config.toml
n_layer = 15
d_model = 320
n_head = 5
n_kv_head = 5
head_dim = 64
d_mlp = 832
vocab_size = 8192
activation = "geglu"
norm = "rmsnorm"
norm_place = "peri"
norm_eps = 1e-05
positions = "rope"
rope_base = 10000.0
rope_fraction = 1.0
qk_norm = false
attn_scale = 0.125
bias = "none"
tie_embeddings = true
parallel_block = false
extras = ["capped logits"]
init = "uniform"
init_std_qkv = 0.0352
init_std_o = 0.0437
init_std_up = 0.0504
init_std_down = 0.0504
optimizer = "muon_variant"
lr = 0.00903
beta1 = 0.95
weight_decay = 0.0
lr_head = 0.0125
grad_clip = 0.5
warmup_steps = 200
schedule = "wsd"
decay_fraction = 1.0
decay_shape = "sqrt"
final_lr_fraction = 0.1
batch_tokens = 65536
seq_len = 1024
doc_mask = false
train_tokens = 902600000
steps = 13773
dataset = "wikipedia_en"
MLP neurons of a small language model. Each row is named by its layer, matrix (gate and up: input weights) and neuron, and shows model dimensions 192-319. Each number is 128 + 32 x the weight over its row's rms, rounded and kept within 0 to 255. A neuron's up and down rows have the sign that makes its largest values positive.
After each neuron's rows, "fires after" lists the tokens most often just before its 100 highest values on Wikipedia text that the model never trained on.

L4.gate591 [135  79 111  60 136  72 109 112  89 183 126 126  94  76 102 116 154 136  78 116 126  74 140 113 104 126 112 162 117 111 139 143 116 150 154 187 185 120 123 112  86  61 124 188 115 164  68 139 117 102 106 154 142 149 120 167 125 166 162 131 119 104 200 188 137 157 158 108  93 167  94 156 119 111 103 198 102 200 107 156 123 121 123 182  83 117 124 171 101 116  98 151 143  69  76 195 130 104  86 136 152 130 100 108 116 148 154 104 158 146 165 141 118  91 138 125 142 164 140 128 118 163  89 158 115 177 131 146]
L4.up591 [ 86 140 206  90 125 142 172 112 127 129 121 103 220 117 125 112 113 114 126 114  98 171 208  89  84  69 145 122 114  93 160 138 185 150 137 153 169 129 210 113 134 110 118  88  90 108 147 141  97 121 139 133 107 130 134 130 115 106  76 120 142 193 135  70 109 140 122  76  74 161 151 168  91 190 103 157  69 148 144 160 136 109  95  96 150  93  99 114 116 176 149 161 101 166 146 116 121 175  84  86 108 180 189 201 109 144  97  92 110  88 107 136 145 133  91 133 132 167  96 149 178 115 148  77  93 105 130 121]
fires after: "===", "==", " ===", " =="

L3.gate473 [104 112 104 121 109 168 106 138 187  66 158 122 121 129 131 117 114 176 146  91 167 111 135 111 104 135 142 139  99 106 170  94 191 126  88 160 104  91 102 133 150 155 176 154  93 169 142 125 142 137 127 107 182  95 111 120 119 136 101 155 132  73 163 180  87 106 159  98 167  84  88 148 173 152 110 128 132 225 142 129 108 180 128  99 134 125 124 126 101 123 106 164  49 153 106 144  99 125 139 121 122 131 109  98 182 120 139 150  84 118 131 135 136 127 138 178 122 155 139 157 105 151 146  85 127 114 143  79]
L3.up473 [105  91 142 147 167  98 167 184 109  90  99 135 121 108 180 119 115 131 121  96 158  84 208 170  89  75 113  83 130  91 110 152 134 231 118 124 141 150 158  76  91 172 152 163  87 156 154 126 145 142 106 137 160 153 178 178 111 144 141 110 112 118 100  91 164 145 141 125 131 130 141 122  88 180 168 166  92  79 150  60 170 148 133 164 114 112 113 118 120  92 144 125 101 154 135 106 137 114 119 151 120 113 131 158 117 168 122 147 169 130 129 118 174 140 113  81 115 150 131 100 129 131  96 127 114 199 190 106]
fires after: " ", "\n"

L5.gate81 [126 126  77 184 116 173 117 129 145 122 128 124 107 129  68 126 121 171 115 142 139 103  94 156 105 209 147  99 124 104 118 104  82 188 115 105 102 138 164 108 137  69 132 141 134 131 137 110 149 136 184  94 119 133 154 145 113 151 115 143 109 108 107  79 160 115 140 119 108 101 171 103 155 149 167 144  44 153 161 154 136 151 137  96 103 124 166  93 110 115 112  67 158 141 104 101 125 134  80 112 114 143 113 142 154 110  83  64 123 132  98 132 152 106 155 122 212 134  72 171 164 117 193 140 157 142 146 154]
L5.up81 [185 104 131 100 152 148 110  91 137 135 146 106  63 109 105 125 141 152 101 109  99  48 120 107 115  71 129 107 104 136 105 112 164 143 116 136 164 158 146 184 115 115 110 134 129 140 159 181 108 150 116 133 125 115 178 113 112 170 185 135  55  77 127  72  81 120 137 107 147  85  83 141 140 138 158 137 102 133 115 120 106 156 157 189 149  41 114 159 148 124  91  90 132 106  88 149  74 120 119 156 140 151 131 123 133 150 155 139 115 156 118 145 131 145 134 125 128 148 118 197 108 135 142 101 105 108 143 147]
fires after: " ", "0", "1"

L5.gate109 [155 157 124 152 138  97  89 114 147 151 156 168 137 144 167 103 200 128 121 130 117 147 168 107 140 118 145 130 114 181 104  96 140 157 132 111 151 104 148 124 131 181 138 139 109  68 124 159 155 138 165 142 183  76  98  87 108 113 148 115 164 185 136  92 170 154 162 119 148 115 131 147  96  83 151 109  82  95 105 134 110 131 166 135 127 186  77 164 185  86  70 174 122 154 152 127 130  91  93  96 188 150 173 133 124 101 182 166 145 137 170  90  93 149 133 208  93 130 132 121 144 179 144 159 141  64 117 147]
L5.up109 [116 138 143 103 149 104 163 151 120  54 159 169 109 135 143 141 163 166 137 145  68 139 163 123 113 177 143 124 134 126 216  92  93 167 142 131 141 112  86 113  99 192  94 168 128 151 132  99  81 102 170  43 124 193  96 119 166 148 170 181 153 165 111  73  88 171 111 116  68 157  77 156 122 167 129 113 107 117 119 109 124 101 149 107 165  78 130 132 110 120 122 160 182  77 108 139 128  80  98 104 118 161 155 180 153 116  83  96 146 114 145 156 128  92 197 112  77 151  68 131 149 158 116 108 117  98 129  96]
fires after: "2"

L4.gate456 [118 120 200 115 138  67 119 145  82 158 100 149  87 170  92  92  84 137  91 107 101  44  95  98 112 144 176 143  87  28 120 143 145 126 101 201 166 154 115 142 113 126 129 129 122 128 147 120 119 142 134 167 162 158  88 140 135 100 140 105 160  45 150 122  91 154  92 126  78 179 162 125 118 175 115 158  75 137 106 105 157 130 103  40 165 114 121 122  95 129 116  79 145 169 173  93  97 144 148 111  87 138  83 135 118 162 129 147 182  99 193 126 114  88 102 103 100 143  75  46 150 139 192 146 118  99 166 127]
L4.up456 [ 78 108 198 106 137 129 140 141 120 166 117 102 136  87 116 129 196  82 128 128 123 131 120 105 156 167 131 107 121 186 126 124  63 138 126 192  88 123  94 195 134  84 122 138 160 103 127 118 171 145 190 133 101 115  98 200 110 154 124  76 178 139 108  49 138 127 116 174  76 162  98 122 137 131  88 133 190 100 120 148 158 127 110  76 163 138  87 140 145 181  80 124 172  88 155 118 140 122 105 153 133 167 156 127 161 110  68 106 174 199  76  96 134 104 136  90 157 121 139 155  94 209 177 102 141 165 131 103]
fires after: " ", "|---|---|", "---|---|---|---|", "|", "|---|"

L4.gate37 [ 97 109 117 125 127  96 155 146 100 169 143 111 165  74 149 152 164 108  73 132 135 145  76  83 107  87 137  92 149 143 171 142  87 176 127 168 147 111 119 133  65  92  97 155  75 121 131 154 166 192 134 132  83 140 191 136 164 142 116 134 140 125  95 120 172 150 176 135 177 173  91 120 137 128 163 145 186 180  76 121 109 162 166 166  85 173 165  98 134 134 112  91 112 119 127 143 106  89 108 126 125 182 125 144 169 116  98 107  67 142  72 110  63 149 118 136  99  31 131 136 134 160  82 134 189  91 148 182]
L4.up37 [142 112 136  79  88 146  93 142 140  99 104 151 176 142 127 143 137 148 166 133 121 158 113 120  85 170 149 186 137 140 121 107 151 128 151  70 139 143 117 106  92 120  80 149 123  85 128  74 140 114 107  92 119 148 143  99 134 166  56 129 143 123 120 133  37 120 165 142 114  92  86 102  95 100 137 116  79  71 144  99  98  64 152 122 106 167 104  61  57 156 117 118  85 104  99 116 113  71  95 128 100 139 116 147 145 109  94 140 184 131 120 100  67  98 160 138 109 155 133 145 117 166 157 100 133  79 135 124]
fires after: "1", "2", " U", "3", " M", "6"

L9.gate105 [ 93  96 132 158 104 112 139 170 146 163  71  98 180 150 111 107 121 134 104  96  95 193 155 124  85 111  94 148 139 136 117 133 151 110 158 141 145 130 127 163 127 167 136 120  75 170 122 179 129 184 104 134  80  29 136 119 168 139 156 115 144 134 126  77 140  45 108 123 154 156 141 105 117 193 121 121 128 164 103 100 157 109 171 111  67 126 136 151 122 125 156  50 113 191  95 101 174 134 128 125 166 195 163  93 142 127 138 148 119  51 132 117 127  95  67 158 202 103 153 137  94 181 131 131 166 171 159 141]
L9.up105 [115 102 114 137 142 166 138 131 148 115 121 112 136 158  88  89 121 133 158 135 157  82 108  89 218 169  52 137  94 155 188 113 132 111  59 152 161  94 117 139 145 147 125 137 128 118  98 132 115 115  98 197 154 150 117  97 107  97 162 178 105 181 128 109 126 117 110 114 146 140 169 171 138  67 115 171 123 186 169 151  93  93 157 114 175 111 117 152 127 121  79  99 169 166  77 158 125 116  82 141 154 129  95  80 107 159  99 143 172 127 122  94 181  80 129  97 147 141 113  82 109 162 169 149 121 140  54 180]
fires after: "0", "9", " ", "1", "–"

L6.gate349 [ 78 131 118 162 156 114 126 113 125 103 151 161  95 114 122 151  97 121 108 132  61 103 118 136  55 137 130  99 159 140 107 107 104 199 126 119 217  88 125 123 157 152 134 157  76 139  72 191  67 140 114 144 112  79  72  50 104  86 125 103 157 110 109 155 113 162  89 148 199 154 192 125 153  71 127 137 102 107 144 102 136  33 150 230 124 152 122 130 170 170 143 131  89  82 112 108 103 165  82 139 130 111  93 141 153 140 142 153 112  88 147  98 119 194 112 172  84 127 107 148 127 183 172 134  97 102 124 108]
L6.up349 [118  54 109 129 149 155 109 140 143  94 140 143 135  99 187 124 175 122 191 146  81 178 168 104 161 173 138 101 128 134 141 187 178  90 134 133 121 177 122 178 154 134 192 129 165 186 141 132 127 128 113 100 172 187  99 169 111 142 136 178  92 114 109 145 122  94 119  99  48 107 125 120 124 142  64 137 101 159 137  99 158 152  83 150 114  61 101 170 169 167 102  94 123 153 169 106 158 135 113 129 144 132 120  94 145 141 121 131 135 154 119 136 160 139 120 144 127 172 126 151 140  71 160 132 147  97  72  53]
fires after: "|", "1", "2", ",", "3", "ro"

L3.gate547 [162 159 117 148 133 122  82  63 179 131 167 199 108 134 141 101 120 151 200 117 153  45 138 118 131  92 142 138 131 182 116 153 137 129 143 111 138 137  89  90 129 182  88 168  78 130  62 148 103 111 169 137 183 157 113 105 141 134 154 117  44 104 188  88 190 147 141 148 102 123 157 121 151 161  95  83 176 131 119 127 100  82 139 144 197 115 104  99  88 137 153 172 149 113 206  70 113  69  71 117 117  97 102 122 141 109 123 178 130 162  84 176 125 139 130 164 158 136 186 115  99 142 121 144 164 112 127 149]
L3.up547 [154 150 155 122 207 117 104  82 195 144 158 175 182 129 125 145 148 185 164 114 168  78 119  95 112  95 144  74 159 169 118  85  93 136  61 126 154  99  93 129 143 137  50 106  51 151 113 167 148 143 145 158 183 142 161 107 112 154  95 161 126 154  81 105 176 174 138 141 134  55 135 133  99 170 116  98 152 102 192  44 118 125 170 161 180 142 124  59  93 124 165 109 180  74 142 125 142 146 122  78 172  96 134 165 120 158 121 135 191 131 120 157 141 169 166 166 167 164 171 143 111  94 105 143 122 130 143 178]
fires after: " ", "+", " P"

L5.gate428 [134  56 152 128 105 173 141 114 121 128 146  90 120 107 138 107 133  92 132 149 115 137 168  91 134 120 126  82 141 163 164 109 160 145 108 113  99 141 131 151  95  78 124 121 162 164  72 170 142 114 137 152  90 164  91 157 151 139  88 137 144 152 149  96  80  95 135 135 165 108 127 173  75 124 142 205 114  66 119 172 154  85 152  94 122 181 172 114 110 109 148 126 194  55 128  78  72  89 165  85 154 101 119 136  92 131 150  53 109 137  90 164 145 159 129 148  96 129 150 112 104 151 146  81  81 159 117 171]
L5.up428 [138 148 108 167 131 142 153 161 174 177 141 104 146  73  98 102 111 152 110 117 158 154 166  88 106 115 105 147 116  98  84 123 214 116  81 189 147 124 156 105 106 137 148 156 158 164 139 136 139 209  81 163  83 139  89 144 115 150 152 127 149 111 159 155  79 137  88 125  73 146 104 121  57 165 106 153  66  92 152 201 131 153  59 144 101 135 125  98 124 140  92 142 159 169 198 137 134 161  99 150  78 119 130 153 164 118  52  70 199 148 174 180 100 108 120 119 141 138 151 114  85 110 100 159 129 166 158 135]
fires after: "==", "===", " ==", " ===", " "

L12.gate205 [128  69 103 126 185 164  70  99 107 140  79 136  94 146 126 109 175 222 157 116 174  94 149 130 143 112  96 126 137 160 163 170  99 130 142 160  89 104 114 158  91 167 119 103 132 153  99  85 174 143 117 183 153  88 149 134 147 143 125 153 137  98 144 132 139 141 156  88 121 112 142 117 147 134 140 180 181  54 134 132 111  85  90 122 142 199 139 150 137 143 101 138  63 219 177  99 136  96 166 118 161  86 147 110  81  97 128 124 180  92 122 148 107 136 116 117  99 134 137 117 110 142 122 161 151 122 139 118]
L12.up205 [121  57 113 143  69 170 110 179  79 168  60 154 153  83 122 115 121  88 132 134 162 135 123 170 191 159 145 145 126 135 203  89 137 149 118 112  67 118 118 177  70 165 120 110 143  87  95 104 139  88 161 145 201  91 179 143 151 120  83 142 112 131 154 121 119  77 162 173 122 133 127 174 111 116  85 121 151  57 119 149 138 113 169  98 142 145 149 150 136  70 120 118 127 137 133 121 136  80  89  89  82  78 151 163 138 123  91 149 140 113  68 163 128  96  58 100  34 123 138 134 119 102 153 142 128  77 137 162]
fires after: " the", " in", " and"

L12.gate818 [ 58  83 108 112 131 108 121 111 120 121  54 105  92  90 127 101 149  67 132  86 152 166 155 150 119  79 155 130 111 132  87 111 148 112 157 168 151 105  72 217 117 130  63 117 162 140 169 114 144 121 141 103 110 139 166  51 138 121 125 100 228 172 176  97 120 158 119 170 149  89 192 147 118 126 161 115  57 151 166  94 164 143 122 117 107 128 112 112  99 166 105 114 128  69 149  95 129 168 137 144 107 166 102 136  94 119 136 100  94 153  90 126 159 139 111 166 126 120  84 127 134 122 130 113 146 107 187 144]
L12.up818 [135 105 110 138 129 133 196 118 140 132 150  60 146  69 165 103 211 127 134  75  84  97 117 119  61 102 129 131 105 148 150 163  84 106 115 135 114 148 121 133 126 168  82 156 151 119 159  90 142 182 114  79  60 104 148  82 225  69 169 135 184 130 139 136  78 109 111 109 145  97 185 168  85 131  97 106  72 156 165 125 135  90 130 132 170 168  80 163  45 128 133 107 128 118 121 150 188  55  62 112 158 158 129 154 136 161 145 134 161 100 148 137 114 159 120  93 117  76 135  91  79 142 122 112 109 171 138 133]
fires after: " ", "1", "2", "3", "\n"

L4.gate164 [ 90 150  85 100  77  95 117 133  67 160 148 156 174  61 102 137 113 137 112 125 115 147  91 137 133 167 143  86  74 121 205 127 150 159 106  62 117 132 152 133 186  89 116  89 157 187  77 114 165  68 164 144  86 103 163 146 140 151 152 126 116 117 193 170 121 135 128  90 126 113 119  89 116 121  82 178 131  87  59 146  91 170  92 142  91 128 115  95 180 129 148 141 133 131 114 110 117 103 138  77 141 122 138 168 140 110  78  64 112 116 189 149 158  88 182 161  98 105 149 133 158 117 132  90 114 128 149 120]
L4.up164 [125  68  81 102 127 116 105 150 127 191 160 119 174 115  91 153 105 141 150 110 141 140 111 130 141 149 102 120  94 165  99 154 112 135 168 101  98  96 130 110 165 142 172 140 120 186  82 187 200 106 119 150 123 113 140 114 131 113 163 160 122 149 194 154 106 115 109 139 120 132 121 104 155  77 111 160  91 153  95  79 128 136 159 114 140 101 123 126 139 175 149 138 138 130  95  98 184 117 153 127 192 155  98 154 171 129  91 108  86 138 178 142 125 134 160  81 126 109 112 197 176 202 147 116 134 126 118  98]
fires after: ".", "9", ":", "6", "\n"

L12.gate13 [145 131 113 101 154 144 119 177  52 171 165 147 121 170 158  65 100 145 120  96 174 133 179 117  92  81 141 182 150 108 178 125  96 217 120 131  70 181 102 110 165 180 127  64 114  74 118  75 119 120 184 166 124 108 165 154  59 112 185 148 129  96  93  74  79 153  97 190  99 132 144 130  86  64  89  68 117 158  86 126 149 143 131 130 101 120 166 110 100 202 128 124 117 100 130 140 143  55 132 130  80 117 151 160 137 145 119 113 129 132  79 166 114 198 116 125 208 103  92 115 139 132 155 116 120 151 103 142]
L12.up13 [151 109 135  92 182 177  92 141 156 106 131 138  85 147  88  87 116 160 179  52 146 106 121 119  86 136 132 144  96 105 196 162 146 130 183 128 120 119 121 151 103 163 113 162  82 142 129 100 139 142 193 165 133 168  90 147  78 173 136  83 111 207 135 141 127 160 109 174 177 168  83 189 117 133  60 138 130 134  63  83 110 140 119 126 137 146 109  92 113  97  93 124 116 146 114 195  92  68 102 106 102  93 105 111 119 100 137 112 106  67 160 116  88 142 136 146 149 109  87 128 130 129 104 110 160 128 128 173]
fires after: " Al", "al", "-", " O", "de", " "

L2.gate126 [143 157 215 208  99 145 129 144 109  97 128  97 227  93 141 146 167  72 126 141 103 135 151 164 141  68 139 130 119 105 153 163 126  51 121 131 126 121 142 143 105 137 147 166 161 125 112 108 118 153 156 206 159 167 119 135 138 155 119  99 141 116 119 143 142 107  88 142 124 131 157 138  97 185 164 133 148 102 191 136 162 112  91 113 118 121 188 175 142  85  87 132 147  53  73 110 126 123 125  68 126 134  95 107 116 117 121 139 105 113 145  74  83 106 165 158 188  96 149 126 122 178 119 122  69 204 127 116]
L2.up126 [157 106 192 151 103  97 116 130 180 163 116 114 145  52 186  92 186  89 114 131 118 198 140 163  94 107 115 107 125  90 149 173 157 108 138 159 151 120  83 179 145 146 133 141 114 148 115  55 121 136 167 179 166 173 135 153 141 166 106 113 127  54  86 104 159  77 136  82 178 124 185 138 128 178 182 107 143  86 144 156 205 125 141  96 138  95 123 170 120 110  56 123 156  96  99 139 116 128 151 139 111 120 132 133  97 117  96  84  97 108 131  47 122 179 165 125 133  88 108 158  99 219 121 133  38 201 106 117]
fires after: ",", " of", " in", " the", " and", " to"

L4.gate459 [123  90 178 124  63 130  89 155  90 160 158 107 163  88 136 192 158 131 144 145 139 110  61 161 127 119  58 141 231  82 138 173  58  85  91 137 129 103 168  70  75 163  99 127 139 107 181 161 122 131 101 134 154 146 155  67 182 140  91 117 169 101 194 129 131 132 141 144 111 140 107 139 143  57 133 141 166  80 193 153  97 156 118 168 160  92  89 135 141 145  78 101 123  74 112 117  93 157 135 104 156 168 115 123 109 127 162 116  52 114  97  97 137  98 170 121 133 129 163  93 104 145 150 198  78 112 144 118]
L4.up459 [124 134 137 140 138  66 121 198 159 130 149 126 105 140 149 109  96  90 118 128 119 143 156 196 145 156  99 165 128 194 130 130 129 131  94 111 100 118  93  67  80 114 132  93 155 125 118 149 138  83 111 113 129 115 144  73 165 114 159 127  83 164 172 148 146 100 138  58 197 101 119 111  99 171 191  90 144 116  78 115 140 112  91 159 142 115  57 142 144 147 171 112 127 120 161 166 132 130  99 103 135 111 171 179  79 120  81  90 102 151 144 108  92 192 133 155 116 157  77  92  84 139 129 119 104 220  87  39]
fires after: " and", ",", " that", " but"

L9.gate511 [152 119 134 171 154 123 134 165 114 121 197 146 123 161 101 144 111 113 157 115 120 164 196 118  58 116 154  88  85 127 157 116 179  96  95  97  99 146 195 130  77 171 101  84  83 148 150 125 167 148 154 128 151  83 160 104 146 139  67 134 107 169 131 186 154 174 117 114  75  72 111 112 105 141  74 183 119 133  96 185  96 126 131 114 127 144 108 187 104 115 139 187  96 120 100 131 163 168 112 157 170 132 123 161  84  98 148 151 156 115 158 162 123 126 145 153 111 147 119 166 134  75 116 168 121 115 108 113]
L9.up511 [110 183 126 150 143 132  93 158  88 118 173 153 115 123  96  75  83 136 129 123 105 152 111 133 207 177 101 118  73  92 130 159  63 160 146 140 158 110 145 114 143  68  99 107 141 140 103  80 151 100 168 130  93 111  40  93 156 148  93 150 113 117 107  91  93 127 126 127 122 164  74 134 153 151 145  99 126 111 129 109 132 124 101 130 115 126 130 109 135  95 123 100 147 150 104 100  94 141 127 105 112 128 177 137 173 182 183 208 148 117 177  70  79 128 167  89 171 190 132 115 124 124 160 153  93  97  95 135]
fires after: "5", "9", "0", "2", "D", "ed"

L5.gate336 [130 100 169  86 112 123 173 104  89 122 183 125 177 107  83 161 169 142 142 129 142  77  92 199 163  70 102  96 143  64 133 184  89 104  58 124 109 130 130 112 122 134 104 131 150 124 137 121 152 143  87 137 165 137 122 146 142 173 159 221 155  75 159 137 156  97 111 120 133 158 115 127 127 147 110 207 103  81 135 146 170  81  65 122 141 122  95 134 134 105 117 182 162 140 117 106 113 151 147 134 112  83  48 122  92 109 189 105 186  92 192 139  91 151 159  79 158 141 111 137 160 214 101 129 109  36 111 114]
L5.up336 [129  82 193 117  92 126 186 122 140 130 134 112 143 131  30 139 158  96 130 164 128 125 130 159 151 174 145 143 131  84 114 147  63 119 152  90  97  95 154 187 126  87 118 139 135  90  74 195 135 171 101 108 150 162 116 105 131 125 141 233 145 127 135 131 121 111 101 144 114  94 108 121  70 165 129 136 114 127  66 129 137  96  98 123 116 137  96 103 164  97 104 185 196 138 129 136 154 105 134 101 141 106 140 114  84 173 163 156 180 165 106  74 120  89 117  84 170 126  68 134 168 147  99 166 151 161  55 100]
fires after: ",", " the", " |", " of", " and", " in"

L4.gate480 [147 150 122 110  80  80 180 100 127  68 142 132 149 167 159 109 134 139 109  84 100  58  86  46 164 138 101 100 155 157 126  82 155 109 173 112 159 127 177 204 141 104 143 121 131 128 129 108  76 158 109  70 190 162 118 169 212  84 161 148 144 173 120 116 124 137 196 162  99 112 131 152 171 126 162  83 120 115 142  96 116 148 113 115 106 137 164  53  94  91 154 112 184 167 113 130 135 168  95  58 143 104 130 145 162 140 151 189 110 122 111 133 115  92 134 131 158 123 156 179 127 121 163  95 201 105 106 104]
L4.up480 [145 156 171  97 155  87 128 120 118  97 133 135 118 113 175 140 148  77 163 140  97  84 158 143  96  56 138  76 132 120 121 130 189 142 127 126 140 172 150 134 116 110 118 115  69 145 138  89 105 186  81 154 194 175 195 100  97 140 155 157 123 155 130 131 177  99 154 119 133  10  77 162 146 142  73 153  96  93 175  91 123 129 159 172 146 133 131 101 130 148 108 141  82  72 154 122 108 114 176 130 115 115  84 148  84 146 148  61 181 148 133 126 141  78 145 119 121 105 216 152  70 155 133  90 148 118 110 103]
fires after: " ", " Ra", " Ro"

L12.gate290 [142 108 146 130 132 102 111 102 145  80  76  98  98 136 109 158 113  93  63 142 130  87 126 102 145 129  99 122 116  92 134 100 163 165  77 104 108 111 180 126 155 116 143 145 143 119 181 117  73  94 143 174 159 175 172 104 168 164 126 139 154 120 159 104 115 153 156 150 105 150 180 101  67 122 129 115 140  98 121  90  91 134 114 165  94  91 102  77  84 123 168  91 162 180 138 167 140 144 108 137 119 127  66 144 123 136  82 128  71 145 150 152 136 144 152 116 130 126  58  87 130  91 129 179 161 136 137 103]
L12.up290 [ 74  91 109 154 154 160 111 164 142 127 139  59  47 169  77 158 142 161 107 137 135 113 112 135 161  63 145  92 189 175  95 136 143  99 139 127 104 115 117 115 137  88 182  90 167 131 191 155 116  91 170 127 133 148 103 149 146 132 178 116  99 157  74 154 135 128  99 131 112 149 111 113 136 111 125  84 108 103 138 146 167  49  82 124 139 171 128 137 147 166  85 136 144 133 138 102  56 156 164  75 110 141  94 101 158 113  83 105 138 179 102 150  49 154 121 131  81  80 138 161 167 122  81 122 164 110 109 155]
fires after: " |", "1", "0", "|", " ", " /"

L6.gate433 [106 108 169 135 107 156 124 132 157 170 136 147 161 180 153  92 141 125 142 119 127  77 132 124  86 179  79 150 135 114 120 178 119 243 156 134 131  67  88 129 120 134 121 133  62 101 171 107  92 124 149 130  82  68 129 138 162 203  94 185  64 123 103 155 106 140 230 111 133 145 105 139 107 129 118 137 128 205 108  96 116 113 123  95 133 151 133 121 138 115 141  83 145 109 176 101 147 169 102 102 199 149 119 130 184 119 100 132 155 147  71 187 117 141  87 156  60 131 117 117 127  63 129 123 129 120  50 148]
L6.up433 [ 49 160  97 140 190 110 127 135 102 123 104 131 165  97  91 145 111 156 132 152  82 105 106 103 154 181 142 119 140 157 147  97 141  95 160 175  53 139  84 165 124 151  74  75 170 134 133 105 151 102 162 133  96  92 144  88 134 121 195 153 141 125 109 118 128  91 138 126  55 142 135  90 187 153 120 121 110 121 156 117 174 102 142 126 140 176 134 135 106 120 201  57 153 148 112 133 150 149 103 144 149 132 109 124  87 118 128 110 210 105 162 130 144 179 148 108 123 136 111 202 114 118  90  87 113 150 169 133]
fires after: "0", "1", "9", " US", "_", "+"

L4.gate579 [120  69  95 157 122 129 144 106 138 167 147 144 115 114 109  82 130 163 133 131  77  89 181 152 156 174 178 107 102 127 176 139 139 148 159 152 148 133  85 117  95 131 150 131 131 195 122 101 149 116 152 178 115 109 138 131 128 173 182 152 123  57  64  89  86 168 131  81 133 152 128 119 117 128 229 150 129 142 136  93  74 121  89  84 179 169 116 102 184  75 117 110  90 106 134 146  99 156 115 190 189 164 143 158  85 134 125 133 131 119 135  86 112 121  91 135 160 176 127 118  89 153 117 130 131 126 195 123]
L4.up579 [173  86 128 146  99 135  79 101 111 144  89 105 147 119  92 146 113 125 115 120 177 132 147 133  99 146 116 125 116 115 140 128 134 155 119 152 164 133 117  99  66 208 149 132 177 140  57 122  99 146 214 148 124 129 164 136 105 117 105 156 123 117  87 138 151 138 136  82 113 140 152  34  83  86 159 102 141 138 133 150  68  90  78  94 134  97 163  90 134 151 122 131 108 139 106 159 181 112 122 158  99  72 143 103 119 108 102 120 194 151 139 130  72 112 142 166 117 128 171 107 177 138 139  81  77 145 112 102]
fires after: " the", " of"

L5.gate452 [152 128 158 132 128  66 165 180 114 119 124 102 206  97 137  90  99 136 151 139 166 201 158  71  72 115  76 110 123 145 152 150 165 102 149 176 115 122 156 148  78 115  68  58 147 157 168 133 116 152 149 127 112 151 150 122 125 203 123 125 117 167 111 156 141 157 154 168 143 162 162 118 154 143 106  96 153 164 136 163 149 134 157 142 115 175 144  65 133 128  99 121 129  74 166  92 100  92 177 109 157 169 119 168  84 133 128 113 149 139  92 154 138 125  88 125 131  91 130  91 179 107 108  91 151 126 160 131]
L5.up452 [173 174 133 123  78 139 158  71 139 131 167  81 110 133 139  83 100 123 164 167 134 109 147 135 138 203 159 137 113 121 151 167 137 117 115 100  99 118 139 137 120 167 129 182 111 114  86 147 134 144 141 135 126 113 107 121 116  82 156 155 146 112 133 166 117 108 160 179 101 154 107 160 131 121  91 122 189 132 125 142 168 122 118 119 211 120 148 150 113  89  59 115 105 141 138 121 147  59 110 138 138 137  52 141 138  95 154 140 180 124 135 132 129 158 132 118 145 143 143 119  95 132 140 134 116 171 106 123]
fires after: "\n", "-", " ", "3", "1"

L8.gate5 [122 117 114 172  96 113  71 140  44 189 122 137 106 177 126 131  97  94 134 147 178 251 107 175 142 105 129 123  84 119 174 112 130 142 192 133 121 138 139 115 120  66 117 154 122 116 101 127 130 182 138 197  43 170 106 129  54 126 157 174 182 116 104 156 126 118 178 188  99 121 118 143  90 107  99 146  90  78 140 112  82 131 149 162  76 108 172 136 138 155 172 134  92 116 108 131  64 128 141 133  75 150  71 138 116 138 153 167 101 163 120 100 128 159  92 115 130 131 199  77 140 162 121 147 139 171  87 141]
L8.up5 [142 175 117 151 135 143 135 107 107 107 186 119 118 120 111  71 182 180  98 114 143 150 117 106 115 129  67 155 112  60 138 113 117 116 129 111 155 134 107 116 143 204 153 162 161 112 171 155 157  98 147 105 156  99 146 173 144 144 183  85 115 176  85 149 178 133 152 141 138 119 128 177 154  74  84 169 104  68 125 154 131 116 149 113 105 141 140 132  96 163 152 152 117 145 131 140 142 103 130  66 144 135 165 168 110  88  61 170 101 205 153 150 103 110 128 134 135 107 120 148 128 116 134 152 109 179 162 181]
fires after: " |", "-", " ", " and", ":"

L5.gate511 [ 93 130 139 164 143  65 130 105 103 165 155 156  13  38 146 145 148 107  88 112 142 103 115 136 122 158 102 104 127 145  55 111  88 103 143 104 246  87 146 174 148 112 125 118 161  93 107 129 122 156 170 126 144 154  95 177  82  82  91  79 139 170 171 157 117  79 106 140 116  89 175 127  94 135 134 103  97 159 124 164  81 137  92  86 138 114 102 114 103 127 103  96 106 101  97 115 146 118  96  80 105 123  96 129 240 155 180 144 115 129 127  92  77  82 127 162 124 116 144 132 140 103 128 106 162 101 168 144]
L5.up511 [119  72 131 139 178  49  82 187 138 100 152 162 172 133 125 172 163 116 133 143 126 146 152 102 172 128 112 138 126 141 113 119 166 169 165  80 120 202 115  89 133 155 122 171  95 110 152 102 181 140  81 163 108 154 182  90 128 164 138  79 147 145 116 124  55 108 159 136 129 107 156 117 110  88 173 141 160 118 193 165 127 114 146 156  65  98  86  71 152 147 151  77 100 144  97  94 131 150 154 127 136  90 137 135 102 135 144 137 135  87 150 103 149 101 108  93 137 141 172 145 117 229 106 150 126  59 118 122]
fires after: " |", " ", "|", " November", " March", " District"